MLP neurons of a small language model. Each row is named by its layer, matrix (down: output weights) and neuron, and shows model dimensions 16-111. Each number is 500 + 25 x the weight over its row's rms, rounded and kept within 0 to 999. Numbers have three digits each. A neuron's up and down rows have the sign that makes its largest values positive.
A block is one neuron, or neurons of one layer that tend to fire together. After each block is what it responds to, as a language model described it from the Wikipedia text at the highest values.

L3.down84:472488477501476473483535481536492461518489494463476522457493482498494539485562488496524523498441505476498505532481492466545528489533515483474515448469480481552472469500505433526547524482519520493531512514463498516459479452499512526507528482521501528496511511547510468517502497517525516535
L3.down105:473508516516497521476507478489439493499511483458563523507516496439434495517548510531511514452449535487492468521492434499490443495518465509513508512525524523484486516484502493476503519513502541487464496515531479519452502517513489507510574515505498472519531521487491469494522508479477508495
L3.down130:515483471479489481517473500478452485490543495477516521493493537526479467492471502518492491500528517523502489476447480519483501517484490445533464480528521503533494480434499531522455502468545493475473510515502519495494522530508515510486456529480526452506491467473510558506536550514517493502
L3.down252:511498517512518490491474480498522491564476510488500537486513517472454502486511497513500508505519510521488524511444485474465452470519528544517490530500496513523534508487528488500501463497562531468501477565472554522509536480480508490489547510534528490505495521507484519504466445534484474512
L3.down287:474487469509514435505563480472517484515525472517517485488529488471454503434513540515498479502469513474491508478462492535512501486496494526506507491472496502537498504441518478509465504522500505502509452504490488538518523474528538485493501500526480499512454492463475497500528541462494510522
L3.down323:548505518493512453500458495502483530488478528521520543459483501504484556514503518475486539455507475483470494500518499475504500557499483481488528470498540525502508474487483522521506530535535507492508532521514493511490549489486523522509513486481539520500507529475512515539503459539506485465
L3.down378:512528505474465463476486507496490544490526471448480528525524541472492476529525506499492511454521500495490534446496466461543535477524516514542531497473477500487526499497514520513526463518495475508547465529508513489522458533502499508508488489492478480481507458506453480538519475475509524509
L3.down442:470476468494484550486525486549507507515518488487459525484531513485483493502487484539485533468479464519499491495522451504524468554524532531541498523534482475516493472488517507493514515444493518485478477521500547458444495505509533492495478483443502483519490517507503493533526482498497464463
Description: Word-completing final suffixes

L3.down136:515488476512482560519499471499493519477476470540525489512436498492529528557459467493522504477486543451508513522516527486494472513475515447491483530516522463520511506511531498488549537500461505548526526453517497503486480515489478522460534492521517506527489508516551540472501520467549525517
L3.down137:504506486529490512494494516497467517474474528487539518518500468515504494506543484474500523491508569496483524460487509540498452521510472462489476477478505498505528499489479484511505483493513549499495472497547501514456461485498469524496488497502486499528536523481517525513502505490514530532
L3.down372:475504454454486503500458555520537585512486542529487502503493535508510467498517492506492515513485532515498510507467516477549521495468519501519523537508494509536517506497527443460519501496535512505528510465465503526509500434544549518470477494441542496521500533486501471437485480487502517508
L3.down475:516520526514502533504519469429551466503473526528488534491508511511510505520549523527505480481511518524504490467456477508513493544501509540544477469533480488512504486473517492493470508518484505497505518480476492508508508470462474505525498503459500505499498458486554433452499519532485514506
L3.down489:535469501504547479476516525473528527467513497511518527478501505505531547526488501472489511522468487471530527516484517503464501510541521492497499485505488448502491451507484513519541544478550502457495488498533538509462501560508530468525465478479510488527546466480501514500491485509458511538
L3.down573:448485488525564490517503478481523520490515509551485494523523499495544496521509481516526471480503476475503472515501486531490507521455490500496521505535485515522517510535497533507502521489494539521438510486549454493562483488532492558511469508472515509541491549495491543435516536490545508487
L3.down610:479494490523519528489500480522500470500453554550501518488491498556501515540471470504526497475549474452448493519459538527513488469497482470477452508504490492518478512515513509528496487559489495520496482538508497484531522473490500540470483483435494503520516466459478549498522482504494557513
L3.down626:460489510494558496472511514494501475488503481544492473520498537475510538495453513483465498491502488512522536513536478493484471442455539507464536487471498520523513534537481497511459521478511518499501554511528551524523512483503485504490510536494530521527485519464502486488480462508522482535
Description: Split verb endings

L9.down334:453514493513509492502467510458478506435513502519517489500541516484541512487484487526442519514535512493487483501493545474476523514482448467506491500542565463448479482486505505463487522519534482493513506504506471507492484416496529516491482518499530491504490522519502553492514482462521515504
Description: Abstract-noun suffix endings

L9.down338:525479534422505495519469501525465495515522515497526536489497499521462486462517503494488496575514523514440487521499505498502512506489509509450516474510499514493474468514482495520495504480451472499476506544496519522523501495560455499481469495481551545494524533512496464500431518501482468515
Description: Verb endings before objects

L10.down42:501507492492508517485503551470540497512543467520478487474483474521513521480463488460486483531505522493500520507531502497518473562539501481464485509457518495503473448485471482478470486520499520521481459512513558510491503532488499521481571536489513534533515500502508511495488532510518502535
L10.down65:523484502489520498508485518528494568488495467483458502506470504458484487510477457511511479464504493516466518503512501519500497494464503490472520520481497505522440448488460482482436506470513511515477488465532500520494452494511464486542483487445499538476521516504464492479499518517475530493
L10.down103:442485557515516447500499502520450499509482468532472497487525528522495511474478500515509490496474503511485523517434487520497513487460527484503499491511488514518536521431489512512492476489498507534481502537549510506465507479497520550489501507526478457474523505537484508471518494454505516499
L10.down334:516521479472510558535513484518484537475466447499467483522508541495537504503527524504510510496517523493496517493463564515507503480489507489485493459477515448490497473488484488529488487490522542531504533491493493518534522481471503466482498502531506486520540466505505515482498495469475466523
L10.down569:452532473507468497516483479513517472493484477508546509541482504545488505514482496478503509508547520527507510515484468525527479495480518473466508451483497518481497479474513523471522509506525450524545534463517489498509505473494515487486475461470521493493497537468471531484431542473479499523
L10.down579:476525525434489495499507502529543505496473500501497494482469497493536475515525487518493498523491516503503484540488489474547491518516530525484512549482467564503516501526493486484544502502465498517515478518483482478516509472506486488513516504524517472518473494535458519471505514495461540494
L10.down609:492521516473467511456521482459495510506503562504518517491563504503461467532535504520500499509523506534509484485502484494479512512478510468463501506466485498500483479487527491457496536474448472492517518502512500493534504528477457520504474474490558516474510480548477488484558467517522480564
L10.down612:447491505515490524485530517476489488507483469487535467477476495538484485491492508487531510534487509504508452502478503465452496462502469537522527509509507510528480493519468533500513524513496539515494515495506535535493551479485441487513501490513461506503520540508514489506502510488491522567
Description: Main verb stems